config.toml
norm_place = "pre"
norm_eps = 1e-05
tie_embeddings = false
init_std_o = 0.0511
optimizer = "muon_variant"
lr = 0.00709
lr_mult_qkv = 0.5
grad_clip = 1.0
schedule = "wsd"
decay_shape = "cos"
final_lr_fraction = 0.05
train_tokens = 497200000
steps = 5080
MLP neurons of a small language model. Each row is named by its layer, matrix (gate and up: input weights) and neuron, and shows model dimensions 0-148. Each number is 500 + 50 x the weight over its row's rms, rounded and kept within 0 to 999. Numbers have three digits each. A neuron's up and down rows have the sign that makes its largest values positive.
A block is one neuron, or neurons of one layer that tend to fire together. After each block is what it responds to, as a language model described it from the Wikipedia text at the highest values.

L9.gate88:511538435548557442501585492525534500493514486468510531479502519532517455511510485493471530534578503507621476502529468529506542460507551414514531554522450531480519558537428586526517555513431459476594523448449464509481427540454587609504558522510510476458473490472549544399491454550533561473470513539493458426569505440561395526493568537523383453510536363501518510499577490457505608458462438516432544481455516509538414478556450394510498466447551468495
L9.up88:546506481521509564511552513490525482535498492418522586617457521457490529507523488494581558449440559412461574428634520447553535486477531484488510509515484443436517534447505493545522557492567449542532501466477392467469456510529500535504584563491429458493504512473531495505529449477585536544553445501435478523454518531508412512614531435567469514444466529477464454477442562473457480576490540510550477517431527563479482499531517542452479537453471375482
L9.gate166:552605461518577576464492461502507578521560553431572557521433502561518500468445559433616493510347597466534540522514465483486485544462538450583465529485470558527505612483511473536544528448485482488562475505423505452445404535554616557518531444476442479470412462591595507472510535517491580439522418436459498478542407453551512509513511500447450490535434483544446509477530459512465540519429539432399502402510527487479425475534500530470413599487448417431
L9.up166:603493443625588436498602474478520452569477516492511493500514427511597502532559475472495522510540515554594358471535428515537475458562472513479572528505458487463536522562454579488601552447477524476519509489477444434439588517581505557435592509533558515439494469496481490397467456553462491492482528542504476504497514494513468452495609480445432450554463413562448504480624456523475560452484447475498506547479522474474434453541529447589599474532535400447
L9.gate312:482561520447552544617496460514440504509499481397467383458434528492519457489522424519459564511548519512625519493541527530545462392576452502493489517503497608509488533533470550480498476417441538472531575478448496580457489438452490566521551537530525435458435503496557477482482517546546482486326516580492544377526550483556585531474453477498588418530446452533549536500409505502484474458478419477543546484396576527428502482582503413512495418533596467480
L9.up312:421510384506464483545543548518506507536490432604441451502504400542479474547397587471422433502581531411501503482447500510539602429529545541536434476494506611539516521462444509448469557497469535488516553519519496479518450512451494475518457507433513581528466534551552497488492562544367508483487457502502525474501524427491509448494397442511461507471427508497568485504513538534469542543498466478433571442524523517480471466529500498383548463489492467430
L9.gate335:453414524547541608495446599479476515524552435497462494495522540518486486497456415501500476484478585555493415466478522611511532483493450490435454528548482469533535528541572530495594537574555507482645501434419445515548457446519553424463595538528506501492409549604551511557463437499527483626419523473483584453527559467522500534566455469556426438555409494532489469456585473458500483462479467440499523436517476540487524462525508465538471560479467468533
L9.up335:525540405491469487491530559504507464532577540466504541463459495448415503521600410587487489472529592511502474465571440450461511460471545411410571532532400566563584585509435534477502548444462520459515508527482488556403461490525507566472494527502533520557468472443491550494472421487584507398486505476585520585562494470404404535500586409574481449625564401564426480507539453447464574532438531462466486540569494500481468434480521401578441496440537431472
Responds to: Mid-word verb stems. Partial verb stems right after a subject or relative pronoun, just before an inflection ending, such as en|able|d, cataly|ze|s, assist|ed.

L2.gate516:523510532521506505581497504578450657544477541463449541455530543469479502548559639558429423426487535490575519470502488524405459471462490519611488478461607484510524462514473529491498514429435481484522501585492612441488425497567485453512482438481452565476423588521547410541419442533513529528601485501499533496543508451430532474496504480448406551426522490483510587486516475431503587525419498544501479571520431501568567446507487461403420444531556505591
L2.up516:449536534600458464519544518561500543589534506438509524580603582448501522556583546540476554419496488529534522526493514421437490433490549448538469534538596475546530477561516487517493534534490492555439472464444568504471405469571558438498473520400459630453444527527572533462461475505475499558439512480526490481543544487516537577437531423462533500332481540494519537497468499464508605546512544503423505497458490500549515487523523514423395460518461510508
Responds to: Verb and noun stems. Word stems, often verbs or verb-like nouns, that take a suffix or object next, e.g. request, require, emb(ark)ed, deliver(ed), nominated.

L9.gate251:484535541520511497544520495418473514594453497543582532468448555463528444485471435522519444464540396520519480410519566487448602570550481584470605441630523573526491442430414466643538550520478514433460464442556575507409515543462550497491527518568464588534506473519512556547385488454448474477438475583578492455487510602526444431560503577472447547480492582467431512519530495538468510480463508559444353531528598537504496438561500514567501508526514472517
L9.up251:449550404575490465477526530542503526553485530467527461541472516602592472449440521562534571493514481453527533572452523498543531506630518483532546497577489616485374515544451556470507503512567500500495565520443436538602482531478530575520514461433491534539426556526569517495456442561423552438447453522516521482467516539489488419487502524536407448538469444494546431490480517463394514524548586471465618474535609453428445457460455479509470496481511521396
L9.gate365:587517387514472519513561567402530426557415531387575517445431456422525453488533439524509547452505523370461488493531499493484486529481453479502501532537489474543618555521421560597523523455461486451516535432471402504497419628525622610444509606492507468475549625505523484427448476516468578463576544446526494543485480465460419478540551478474388489547415499567498512483592481501448532633537479555483499486455560593518374453593468445520496553384458491531
L9.up365:491496486521573449501559473553581535438494429477472543498470518547470492473471564460459494498536443470544500532483397584560561459548528506438500503538399562535476478473440482481509486578457501450532428437519493521545474509398510531522504479500472492447417494450441530473547473498466561523416552635540483315442507466436429509469491562523457501445572430455509568489469506439544529459447503518424530563548537442509447552530434436512416416500450447433
L9.gate634:420481437535511552624519471535493421510527527401522548512487508493549487519489480563461504471459525555488554524513466482582500453504453487506466533457490532480463453508481601525530521558439437404504529484521455464489465445472515504558459555521513448472528439543515507427482540626454486465511457510442498428567508433430456479449457436488447455524454435556466495494597402629607520565492437522506529524462527456523510429408518399568434508533552524488
L9.up634:546464585543498450521543524530526497517540511359398514485470522455492454360461500576390507481482509557478586423481514474484555479453345552472472539438480546588353522521384541519453485492539577522543493398469553540467463457507490571539517440492469561550503490575442507476494486521471444503599596533474513497433456483582438509509536447523416507452525483514399525584464582583562524531518441504447458491471570540552470508575477536483487479463448546515
L9.gate1109:501467428487486415532538514533557418575501424550509506477468513418466508513468480499586496527538496449524536524547405455525548452583508430519545468544482591472500524482451457536512556470485499415542458475508485504466397480519537524479498448443495451488405462531562482446498425492459578499411445566448464419517513461514486501530482532503355522503527433594562500487520493509486484532437534599508564514496470500489526456566504378527460511503518431444
L9.up1109:423488548543535516551501549539504473537523426439556481520475498529516471496510473545541406524475454488546577469505468563563566473587500508584519595523411542513621568560496529476499517470424566426488554509409511518543475484472501495530512461454485464426429583491459644561512510556448486478519601525516476453509471463476509501536506444480417468515494470530478584551439540534565548428439510505466549520532511484484413493469523477498486473459451398455
Responds to: Main verb after subject. The main verb of a clause, or its first word-piece, right after a subject noun or a relative pronoun, such as cancelled, made, named, attract(ed).

L13.gate129:412495513604500497523537553515487477398587501510424520419489467449555511444468558487578475555531455464489435517485489456477526508487524580471552422376498558413505462545548533539506524489427471434434469504462436584475490479485504498614452522518495565562493496470468443411589615505423511495523506501552418425534543451460519463505392450499491517528454495583545465436483498475351504461506552549415508562513456455421542514558537520472560501417483490495
L13.up129:569448637499537486492504499446519551556552530587423513516530533481494484594515507537450466591505403538493483587521522489432574471508337445538430475553441528480430606519397513514437518489598376405510551602487484517447465478557490510507536512468529474611548494424533474505459505474388544514503548515542468515470518479555515544519455502485450525494522452525517547543467541429619519530577472405505457476554435506493522526445558496447522478482517481504
L13.gate174:529532437595415420541480490430460515526499597469477458501566476519466489505502575573390505417469530462473530490469513535362476425541491547511469551391445505489472468492535522521461555487461486561512486550460556549448528528475500399489633412460475465509560533521462452477552523530452419489481500496470534426560491456508471535610466491496464538521503468359501540512507474513498497462505471526434521447466532502482566405508440522494538440472420453546
L13.up174:478449442497459553537575496406401532568568577464472481462504447447483508522548492524434489529476487529511494432526529590464459532542505614527509511453558519475559450506541587551553475547434505505541554468464530507496478515560527514494569476430510549566534515482375498435548557554520475551525470493518557383607510444469426473475496529481541520440470573557475427499554492468424535392517442412502453492439505589520556456516513524496535528449534454485
L13.gate270:447525542468358411517497474436527480535542511480489423515453554503484539545601462415459487509506493460525546535451542469437470490482514473521544419556403525476466480531508444534495520573447554484490410420568557485491498508509468483523550465445498540507530395570515489531502541605480482538502531494541456501562619489459578521459457494452560452535486516477561505519459469531471503406468454496548552531522398492468500467502535484545399493408534476606
L13.up270:526508331490502503496547476526374425577566562475488428561451521579468480524431478408371477502540433450444575600489509449501530560478472416536585546561473476515434533491493488582484526493444453417512488467433471383420542319569539453525411494525443505500440490449528469531588512483538420500559405489421458427535570519518447483454481537425484491528530488514451477464434530561556525474528462471524488503496451509522527507553531484499479496500573548435
L13.gate381:465421497463482557469462620477473557571416487527451464439533440504484445579343447500491507542534478524478493619505614492458438581552520439501499449482479525511476423519607484506583519540467496476538393524451502535486497434478512530440466526435545458521501502534554556591594488458478405468458449552433534449551484463505568453546503444531426552480402527541467459440473488533528617647464508469537557473530515424412446547541471461595482559492491518594
L13.up381:512385471486467531486512546505495609467517511472525559438472468520535502414474491466592520473411555514613524477559498449559451476574569520439465522547386456560539549458518488460541512460589484564589538440428506481545540493525497476486472466495484533490445538598419556548563537505508464483429480563509387439493506479424523453494588515496527483444464479576584514501417505555567512551491519536413474442412511525416468457375542525423503472404534514565
L13.gate398:525481501430452519621508439490461524502514409528447548496573497576527435481508537457441479476525442517537520535574596405444448502448524594562520511509463386435509473564423522514460571500584453448511545549450548536470506528476553478536425489529506571431516549459465525544433428458450536551491494445480495496518429535558440547351506582563535477494502460544554543478514487508464495377579550496527494524528518450492416505439540486440448547474477466591
L13.up398:479553353560471487490577495519506451546510642551509550495499429509516420480519477438491520566454595506420463468554522483409415512487507565527508535509400433526455443480431564525557512524521473456454464575546408519481411458569510600452474562437500551569506581444563415554456501482460537523492535444561427480449504494471492630442470490380459516481454457461445495461517500534511506454523473460571500563482482451495480551500440567443461506457591507579
L13.gate402:524463431465527476494512419577445416489533595500479507551512422549480475554497545440504476475432534442515516490475431531502497429560464482484527374470415501479504505490470485488519561535433404482504527453562545456465554471512455501497520455498556595552498680483476399527552494537515552515466502542545477485427426434508567529457517540543478478497480454574575461407587469471475487606583507508384517525475549530469424488514547469493492526475476574469
L13.up402:600515468441543486506388482450491589474519475451478541528403483571423512508477519517648546503494431497510482494601522490554506428544546491469600428536402487502576469605486420555521518505420411532527465459540613548506467448534542571524526546486505452501528486579489453533456550425520375377485453514530492398476483486524504557479507524476570592475500447580568428503526548523500564535459489564514409498482563524442468483440537427587536418473526542533
L13.gate413:454505417577456513560511467448489550586533585533477430558538488527525524537454540474498425519451541527528516425425494590434470520511523464477566497432442533470515514550492478503542629536517534512534487550561496491492591462580531497493545585535510499491507487432496519481549493562506471544489499436583477447498529463427585506461534419460561378555515504528523504407527517552524486490411512388465532540478456496546453480499440474478491506521426573517
L13.up413:485441457500454430465452485462551522561480475512480482567492524532498453495439503426411403485397445439441502519485508518431452508498565560565571468451430468595373421552523537511417553487480530576481502491563554499593547463539596534530454501519501508438547449531609497463549481548482430496463473540601459540503522511399499531527536519506588376541517490503518555462470397541492525518387506493473536474553471441556404576508455525576546523583552477545
L13.gate423:534515480583486446553482492501503478535448537468523447568514430562558400549554567415508462474463464512495442648519516427498571479546538500487581579518394537579537569475449460471561573471475568533499577455465456554464484424618523538537441493462454553559619518518479413602501478452497542477587491470515478405497575507537585416508551474468469526456446457512525500487482517549486465513565557534480597528473519485562453515457436543476558453529420625522
L13.up423:424519391495475496613515466502480477532434530570436522559473436475535529547495509480473440514435512462487499468569453561522470488535509521462541600492395511498504436522540460436529521516506588449469393560488467520562505610492521529450476523491513469478547487421491476497455500511322489499457459471415531535585558531511514528466504466531489550454542461585515536497520540538481416481516521484435578535596481537506534479407518565445534496478446570484
L13.gate435:558429550563553534497522485545526456494480521533470618476491537533600538536548426492397548589507515567512451407420501402522435550513417481582536483438539509457391548495495560566502523542470481476540456467522421544459526488490505479478496451463497459565523554460523542541467438529575592534497511485540533484542579452529412478604496502532533441436476472499453561458581484428488537521524586502499364476500518512581508570549477453490489458495588522495
L13.up435:503465438553591542441473542484453370475491460568468461534483467475531465456445529498533541388488439553552549510510503465402443514578390508538532431539529504505488484535537550621466450453508452552602537454463523601375461538486449447504480489530493569610437523505542464477575560394507440558508514520606484475565433477389500575494578422531502565464568441465462498486428405513512442490544540541427567522467496523552469553525501515406545464410541456547
L13.gate474:493534479437506471494456530399454631515538501498495485580506556500499493466430587390483547533408471494537537485451541516487477452494517507475570501495515485526590505494570384547557441454505549445426409448472488441439388469611438479469409492408441487440493490497460507611517391500460454471525474507547413459564524443463535520504498467449477518302487560456534550429437486460543487451474460508419577448587495533501445478427515479458481527501563454487
L13.up474:419514506446448565482544468497575542430419435462513531487483515529466481544528391521422503600474540444585466501510550480516475449437501481499485445589531493498513551533458447470443451497495429456506530542613522543579494492472553554525404518470435598561413485561584553569471490504551421486570486436480509428475431468506514474540555506496473517485488506535530486444587490502524425401514537486485514496585553475455449460523450593433524463460545497509
L13.gate582:489429481538531493461528450496480613534493622475488557515451468653545503520527459437549469512515522476482537520461488466424408606503514503532565410447511470529439585530457536490434521546494559459558463391574467419414481476585441447592572435558512501524518476548548487543489558449545531430560514473544464376429506487498392496473481464363480464495593552471554482495448533494513429402522490516506512590537517506529415503457533503451509505453544492473
L13.up582:504435545545458511537495473468601525466514468500432451548460384544493495527501559443511534488550510522567575572462535462577544516446544530491494519495485532580464442444551530348492469508450512493528497508567511553516444447549437627495528440475532563472543526433544429499479519522599478503511499473480466451479421482397432475491464463558464479481515484545446476532463556407489482403526502550469457400455524501516541605557476422435510538472601486514
L13.gate686:523487510528536494459456573494477439416474524467434513514541453566482383425509467473437477540516456464417549442558480399512481488521529492512506448483329542569530562495496413504492489422453542657532361535536444511535431442455504516515495545504463437567486386444499609472548483538541489542538504542452499464484533470566567515559473626509485434497429574410487465524583409380465427483570506535515509462506511507614492575406390511490553483509438535468
L13.up686:514419559519621534601560433504392500494468538479472536474477501566524421479397551443519485567480488558494576502505465410435539563463503570526533535401411479467495449431590451631435544364458523494516583504545467557415532481533532448465509513477489488559463449474495541520429508358523518589531533513494418448529498470493490457460454442539522430553459550380554495528561486503499471434531475602525472534520535578516502590479408581433510502529527553482
L13.gate702:554495496484577481461433520542496556523519388477494548659527531443557446554537457500523493458442532516574512547526556439518522483481459586456536490528374512481551510437485520519512552432520483541608493511463451536407433465460526450433527482457508562473476489510516519428512457481472446489430480525506457497554535399604601533497446475555541552543507408563498439499497476530504496465476530447377466570517500516519458584495520442484510498377521410427
L13.up702:523483414547570530507443492571460583530535427529551494535486472487480418529534627506512457492458491552536552506494514474497469444589420573413494550482496469585414487529397547551477454459521471504564540541511489424521444486485458511478520459445439487377484547539591474500491460430515482504457518524516521475513535463520502459470457493451503548524516511498462433433582359564517435463528527572582457586483534516448427594432505474493496466452488567510
L13.gate788:454538499554437487522515412507503535600500434513454563500468479546542530460550585513399535522496492495418512510587529477466525461448419501505487489539440469467507458423607564495605517462488520500514470523519444511530418518459515452548480549489474520578537454490459526452402561504547424616498492539519614484486449555509438503494458460526525448514459449517538532475451531385487517383448501571489552412496562452436518505479466533569569528499515464504
L13.up788:498544497467476525528510493451522492511507542525522516617611471461577529449520515442483525561486505555471584491567610522543494552469522539562520470512504505567519511451493492547513576511500536456523532471480455562463516477492474495551485545452468447508536492448534449568485490440498527529468479578398504423523532492529543453493476470526513530532470563482440427420518427411551487394430383555453427480502511474461443502504497455536449571502429488507
L13.gate821:535482505556523439537464571515422548472457414540497475508616433499553521437426522470535452534522492517545524519453484557512454406490510490412584565394501554498447514544478585577403505576424439428448457556499534438502543551546473372463524493464463499543564527510515437575531530434570434613539504518589484435561520520557377544570478534443486509425564456504590450493536453498515612548533517566527495532550529418470541431501430472470502525505554516431
L13.up821:506374435505515479507411440505519466492478436492518532500558496514519496338482550361586519502493560475493431480433498583584514473477522478533449484495469477600450506448471515483474493495507531485542476509352389604510475513489458484507521510449569508587514454523518445601571572547436391520504534520571455369588505515499491576490512526453473491482517489560537476540488515553460512556490599485497504441513531473491560510556447527458437548585470450503
L13.gate1031:405505466602563605504586635490492529525479520514513527450413505402458534391409514488467518576527513578536469542527482527437484438437488501487534578483481575555499527456451530495498524431428471523536557432460473488493332537467534574546501475497573572493477514442570509571551597551454411501432453493488488388422499471477567507555511475525413580438504525523519460516505520518466541443447413461470427503561444487462530481472497472561477372404493394524
L13.up1031:428554490529443382528491427466512518552523521439523494471432481538538427480559501476567511450534551473520463541525653528494469460515559531439510434573463473504514552527479540474580515527371410477476490466480520619466439469523513510461510510433484436480399504532479427599567527441451538499499516547556452469485477411472464492549561473467503508513421452564552462567461420538550515467502442522473537449440481511439384505532464581544543556461546451424
Responds to: Verb stem before -d suffix. Final piece of a verb stem split by tokenization, just before a past-tense "d"/"ed"/"s" ending, as in ban-ne-d, mis-se-d, recalle-d, fire-d.

L2.gate238:486588576557617518553437445436488554497561482564488425470427519527517556474448497541642541388513493480556516498453590534538508509410573514530564432554391486486448445517515527471483485410326445550537494489574546462507350541533538548479451514543568479513488522517420556450478426547445392519402527466495516510467588513552463579480453560493426555476548507504469491413544506461541411516499560558455494450452458561561576447527446473539477470571560439580
L2.up238:536533481566525588568422532500535563484513575557511495473560570513485558473422598483507416509602481581509450504485556544475443511512579485530531513549448560514450567455513467500431404478497482512463496519507475485523449532523536576533460506477544487429429468471535533489501407516447499453484524505412527538422564516560477550447447456460444480578481427586534450442526523474470459553489553497524446552491519473577480489540507497492510543560457599582
Responds to: Light verbs after subjects. Main or auxiliary verbs right after a subject noun phrase, mostly get, have, had, made, took, won, as in "the Boilermakers got".

L13.gate99:534495435588479490554525446487522595516536512455520478492470463475409500475482513582486521604478578538511490460549468520471463429476512468530486532484517557528447542465530508558595520514383682479572516485437426485502508507516496547460521601557444440447589543531473467563475480598473421458523483476491489430472453538454425517523497528483492553508522521491514534495511506450534499495466518469479517600527548606503424448540427511569483538446502463449
L13.up99:525390446530504490552570481511469471483583547502423408523425495430553445440462488505538480551498485616591482453522542550562535583461481484432563516441464536558564485595495571461509479499487457576543489532461503418545509510535623432455516455495500537418507532565442475462511462527532563542519469476455478512456450483504550422433498455510542386500432509593557432447576471484543463505447457472482575438537539504485375444484564498475485512580508540423
L13.gate229:481523529567541486556520479547431562478502447523529478446407474434486537514581520326503427614511486591497539505554520467459460365487521489449548483440574593398522532484453466441526520535560518517530449482454572583477496417450477500424482481541500518515571504482423499465501522501565518572492498537628504565573460516499499423433432423537430487428534499522484484566472402551581494565453499506576608494591515528543489401488477517544492517517576490536
L13.up229:451482527508428449403503606501433520494564486466529522542514456414495448490511605519414452547525502494528577448555511440542520467484523468538543527441560504490502542538497495480523446482446485451516570470453500555514516426498563544584518517515404541410538429488432524535469431493540514555462451491463484495407584458525370487541518482578504543465515568575488602454461434527534457566561535558472564566513496543465466529516505470471493538402534459470
L13.gate266:438614565578505461470435500386502488491518537441492608516511486476517535532517442516445544514455516439624437512470424540435554438581489434476540525516488515510516488511516471589519582518454503454514555483551578555466406460532467498588509573487549396547523549472518447489603487542464501514566533582401545531506532575500456577468634548449521558552501491476538482542423447471473518567470438541536446508506513534516464512504543415419500597548464503499
L13.up266:608588541502447513522509631490522468481489528458475427523488459442513467506475558580424457493503543594564501482455494485514534479567580464478406522439585473501493566507434515545488445485490399446392530519503463530454552549461488535571430507573477496464598440486448538516493516478592577505504454486505423430556442584495541568435514620543537544450434569575486520492471527440537568558493517436505480590500510527505412559449575461451579459556438510526
L13.gate272:565526536579518427503611459573539489494524428454552576466534530457467461541482398467536436510448414546444521583409434537498493484517534443488481533476543517514583471509416469603477536519462438570554539605510479485601461452465510484571600506499434489447529436460431401482451526399540483455528527512501513514345504504547384466439515544553568528492501517477551507474445600514511398531482495588380529497540440540484526563458461469548549532550450541477
L13.up272:502517538488474425528604468494427491461409616452520570533519472544527483534458557547456386413468473449516592578442465432507448486471466632361416556484518466535466545441510491468536483500452518510558574504538569472500469471477418446523548411544497433529532465526557417390593514517665515512511553543583520535489439503588438626532545421512549516522529517503490549464567455598505500507415453542468504473488412571434477455552506571447472494536416492518
L13.gate308:380527391539556556431533429597491387540448527479519464524565412515479563436496526467546414596570461449505467493488543542481544496568472403415391459506490580472445461478466478524510610574490566473555557604456464493452457525494493544506490491586497443493478346513442495511588475509532443506461430469487534502541586455467524483412489540562436493541474495543475608521529463384533521564491471512506501531455404520496506566515568426580486548410478511548
L13.up308:470465467496504494461436456489563476474463540506533508477539494390562531517380500596464540515531592489512483564554581463516470478501425534497539462548480499475556513493492534508535510374453509560562470458530456450528508505447568520495535562516561550395495470516461487522479568555514614390519460500588494502525486526454524478499557552528527520620538475458477514494536456468544406421482436473489549446495534571494503501444512552492471553573498456477
L13.gate390:538409600550450563511523393581473456496479490489509445518455592463452550453545447481436523543430545526583400438456503509542514453515546481468484539479468562511548508434599334592518472550414479479490568551452515484472418487449473408434426541527474483527511516458471524509599483497595470550515505533447464385572423496400532519563525522486525570538498442486402484552616529450516476467518539510571451574522480471544456403449563445543517435546458446475
L13.up390:559590547663464560463483554496509566465401575453583521465463490550533536508578433479396523542500467470555445491497601497455496571556524539456569538608496472386487570569519565590448533559520556519504435458547454451485448448523536470528467566511433560476492440535490434521524532481520414473331444494477534506547535556490512535497490530509497578424498527583455461507524531457591530471481478501386412467468405482515516477531564524462441467467435500584
L13.gate457:444478527529490497551529387492589505543428493448572484461436528516437543500494491525524430548473562528489522521489465509467505556459545408451509468472494499445554526548452475607538581544543516431544465489495430470503481484421386482574492420537532548526411479491508480502534482387515516485480575551557500419589514484559573550505651565479497483451613550528448582468458488448491538496441497480464526446540473473555507470533600381465507562498501393461
L13.up457:493472443487494496519592502479529540468507505448481355406465494449547580466456455473469496548474522542538483474480486562523412479482528476449503432520400420534462412512458583520563655444439507458398616399500475517478470528526492496570505602520506421437574486555449467507446592466560493507543535428534536487516451479483542587456550505505453497456438489445500545515454493538463458493543487396521531495507469488510538460499620411553483513458465514521
L13.gate557:522550548547448531515520507525419443555488456505549424485498532516475551560519558510455521496477535497504494486427448637498444516544512502493473547542518617517472554534575518532511540517471499547593426471497640487503468528475555531518530447522517482625432514489420541450514526516466482509470408586531529464575537474562464508566472450502490523435602496514566520462449370554564533442457427493483574474483558493623411401490466447532497477472538512516
L13.up557:526548498609559467427535568437425478547547501601526520503443520554543554492441507549566500440496536499518502485467539467423477454544506411606485548569479557515481452476533554530490535500460472519526513471498493494593554473463572461532482466536456466508531543439473508449597542477551378522490494489541506517625480540474438457480594534479605514518601447489450567428558400502572549495503477581526546560482440622499499547447538526493438466479496480460
L13.gate571:470467470505358407477554500469542516508486529520519629565495554509498522390509520553500476541494472463433513498476497416449490423442529511470439528501518478584447501490474453575560434495452412523537502544579406490489508482536505502570549539531482474392536526453506540512436473595560522514493513409548519537471514496527449444519538490506482489520507415402430495532480409439616478446436510549500506537460572468464452546501478537576466474511512594600
L13.up571:579522501468510505507442490533515407493480530460603490558488475360476515466550561451537485435547505450476542592468497565527489500561515497410534468478401481455512515494506523445563512429437469429473496465580542444445569550463549502518431577527501507467357438573384476442557451489600478468506471496449435423592522515475388502582566450456465536477464496495536413411436435481482554473536524536473467521568467514467539469524524498549502469582443458463
L13.gate832:420595459517540533520478519539537511436452551468450529566508530498528479539453438543521452470510554516448442573515600466604442495541588455479493503456474511546520511500537463580565498469513475487483430503471489516471451413471595489480513539562550508441530474432523448508416536477429462514563456565569567526499673467517482505499491487428533452455475514479575532428473407534529506483539496449420448541458495409484587464559454475511504526550500440400
L13.up832:527432497489560534426574464462507540538552503465461433427469509541533546615406610513505522498502478501566438479425518470495499471505578492524485461477493486471431559511448431500409567413481441574555428459505434573564524525497594525479475526589484556529487503458557520492454467476514522541521563584512535434504472472394402524573550531502539516446526514513492486472464481372496538462549588503450482465551585520546504455512448466564616520528527459549
L13.gate910:487495560484556522407477461499577493538452580477578577517524544448437418468471508535435460445421455567455439489520511479434509542458531516412497422546427524440433467585527503482465490563433462455453535536534547624455338513525568465432534469546437516478570528454494564514544495492414520507543444547498502454475447508501521564493519614393542494495457452507459561499510445541479512493464458519478487517560577494444547458498382541485486584536485484453
L13.up910:574455545431499556471531523529510439539476589516531518530600524545522432493492489493481469556588457569456505509571529478489521459537553509459508449558520519613485529535489554481552446467374496496510544492478565550523490493530381437448568465554507451463514452510446494451585505526502390574501459507498485473524595627548544445458565450457482457535464434424454514478558554407572561478510465482527440450595571468505518370402529556516592495490483534481
L13.gate1086:535510468527492469464583365484461548573545478425522479436505298417549464414519458471454520487445473559526446548450416548489419472524577492477521437466498487487496492524532406462450481485508511448444487467508436507517512505468566496429497529547446476523466477498454494453454381491544370534432465555545552512565515575454457412530461501412459459498663384536527402526464509549563380517446486450530552517482516515554585544445489538485491516491563404521
L13.up1086:515504516426428483492512457392554456494458489440384441516502527454540410506567440474384488466563559466550468445521546415530552487400471443427571466504505430477454541449496571516435544469507480508416447468549515498599495502417478564484496479480504463523611496516486470567507561467440473534466489457499598475494495459467492470521563455409461496542414435380567437624526544479567425494509544587524484509475429573605503557439505511499485482527590436547
L13.gate1092:407509556539538444455574483637535544492500488474526449475475605463523422509448533490458452533438554515511516442434465574582536503509476450443493497472511467604566482499502568500542584622386457453529543508490496544546462493574384415415494529548481519527448530521359387510460478468480505448505468462512474437530541532453407411436543405470531509471426520473521503466465483449584418514503438447403464503544545492507416550438423555542432543423490495487
L13.up1092:476525492504508508545507482422578524563540567556564457550480380493468512482570560507466517526446535515515495524454419445468427515451525543490530554463485567526443558464499462480416497404428573469534503555481447539482420402539528526454435461583368497427434475503457485494388448497476606501521472425502538412510521466447454540583495459505502496397511478578498428504468425493467492563482499482532465441459476472494466416506520534383451449586477518486
L13.gate1098:495510486467509567465500467434510515581443563513494451521535476500530501481526489529412464464393444535554522603444501542560510454544526503506480543523544487435523522481493513541611495484501505494554512548438507463534411438481429523486595534555486462563584510539443501562565516516484514608555568551492552444555586467450488511424522542514480612469642480479528493458381461457523526471562508478436612560540502453595472477422480444583483443546502515401
L13.up1098:503578407588469520488486529357440453514442482499513458499515549449503325488498561542417436437507494604490511525470542448471485506549512439501511540555501488451528571491461464565527554442411512515563491520550485394495419413559559628480554623495531434460478598508549416488573499464525535544458504573421514486459419491449474580570415584470532460451562447583479416579468575519584503604507566584449546567516523576492492449489449402546477413541429608523
L13.gate1137:391494534496484443501557537546493510493519547504544474463473605413424530437508474461539551493438489515561476489446458501538458453466507572482528480422498438478505479412421504475472522509479484546541501428495469579520482517499460549470570427555418503529311441493439446477413504551488464581504553406529567509527534407460557543548538549566451561517386507373519559540488514484508498453475486567408582520435392436466491479557518481505473509470499511557
L13.up1137:550487483514508483618420429559420572523483581493546486490392474448486494585550573496419461504515528550462494502512554546520515524581596538467434518465430505531512504493443502594504515545564430541555446564591527595488476534439462522439391520553401399549542614488586489533573520527391574555527465525535512554520435463498510506431579457482462482448496466418484478442617499447525516453505442583455523518486443450539566522540505599586509573516429519484
L13.gate1193:475517512445496460485545517537436538510494512488563493502403459437590529514541518450532581522459487469465407608510512623475470583435445538522510518509516453500368456526503511473485495499503437438491442566477515486484450431527496585512559411503450473503450480598485417520536480577495551481504541510498466446442396536459495529471484530447497532496480478480547518569504592595520474481508575499539543401471485463533580499472527487513536451422468521513
L13.up1193:491522426459591530513459466519572495489506573434419493457445458617499549483533376496420430503510539524481569497527574432464451452545509505437525603458481474463512541560479495499498495491488499433454468525377490551527322427493482499508539490465481452518501542484411496501518491488515518528467604535509446527500468513542546461491659532447469445592511519474482517583532568424463513504541514452469486437596458545471480514384491555494479509518462498506
Responds to: Growth/change main verbs. Main verbs right after an abstract subject noun, mostly growth or development verbs like grew, grown, becomes, go (back), often followed by into/from/to; weaker on other predicate verbs.